Part of a small language model's weights.
Size: 9 layers, width 896, 14 heads of 64 (1 for keys and values), MLP 3584 GELU, vocabulary 8192, 80.6M parameters.
Training: a variant of Muon for these matrices, 811M tokens, 6188 steps.
MLP neurons of a small language model. Each row is named by its layer, matrix (up: input weights) and neuron, and shows model dimensions 144-207. Each number is 200 + 40 x the weight over its row's rms, rounded and kept within 0 to 999.
After each neuron's rows, "fires on" lists the tokens most often at its 100 highest values on Wikipedia text that the model never trained on.

L3.up1754,182,145,113,213,253,232,235,162,254,173,153,193,209,235,179,128,236,205,200,201,226,148,254,241,205,205,244,195,208,221,151,212,165,223,186,230,288,313,208,150,214,219,195,180,175,144,234,152,171,236,156,131,247,107,188,245,198,158,225,146,222,235,196,198
fires on: " of", " Paul", "br", " M", "fl", "ap"

L3.up2226,236,244,153,225,111,215,179,171,199,204,195,148,203,279,152,194,259,121,223,197,234,171,193,227,235,168,257,152,182,189,259,176,176,141,141,205,205,193,255,212,223,176,215,191,199,251,197,205,161,177,138,209,234,189,234,225,214,190,180,162,207,190,243,150
fires on: "v", " of", "on", " Format", "an", "th"

L3.up2204,109,240,251,280,189,239,180,214,221,257,243,168,167,235,111,199,233,197,251,233,239,177,160,214,211,193,227,143,171,212,116,282,216,251,140,237,225,141,169,206,250,176,236,179,174,250,188,280,195,260,230,150,224,260,197,231,282,239,240,196,174,151,202,220
fires on: "0", "ha", "ig", "ent", "und", "it"

L3.up1948,71,133,217,190,197,196,217,246,256,227,155,164,244,231,211,156,217,247,178,165,172,98,204,170,145,199,146,212,253,202,293,268,237,127,155,222,233,234,224,187,113,243,202,208,216,194,164,246,210,194,212,147,246,194,239,160,204,264,207,174,253,104,248,179
fires on: "T", "ho", " Tro", "ur", "ter", "te"

L3.up401,166,234,174,174,234,222,150,203,169,255,222,229,221,145,172,223,183,281,272,135,264,231,197,172,210,192,225,191,301,137,256,199,195,237,202,225,196,264,182,256,230,192,173,201,190,174,251,243,188,233,245,228,218,228,237,230,182,173,144,205,212,229,152,177
fires on: "t", "ar", "r", "lu", " as", "ron"

L3.up1608,239,216,254,164,198,222,205,122,217,178,261,246,139,178,213,182,240,237,234,278,234,162,178,200,233,228,153,218,141,145,264,182,192,229,222,195,193,258,201,315,182,164,165,133,135,174,144,218,174,194,272,188,253,165,180,186,167,216,216,150,260,248,197,218
fires on: "or", "in", "mic", "ation", "ga", " |"

L3.up1076,186,142,129,186,199,222,133,243,153,170,169,205,194,195,222,219,199,189,182,221,209,240,194,187,170,204,205,189,226,193,222,304,233,203,178,261,184,220,196,241,145,257,214,293,148,99,194,220,236,160,193,190,125,230,150,118,242,208,197,210,220,169,143,132
fires on: "le", "st", "d", "ment", "lic"

L3.up898,198,203,182,262,241,264,151,188,234,228,214,212,157,222,183,170,184,182,274,209,216,280,149,153,201,216,136,255,203,284,169,222,182,193,219,212,244,212,235,242,228,148,195,163,183,215,207,149,185,187,200,192,149,256,162,206,156,189,173,129,241,217,183,234
fires on: "-", "y", "r", "f"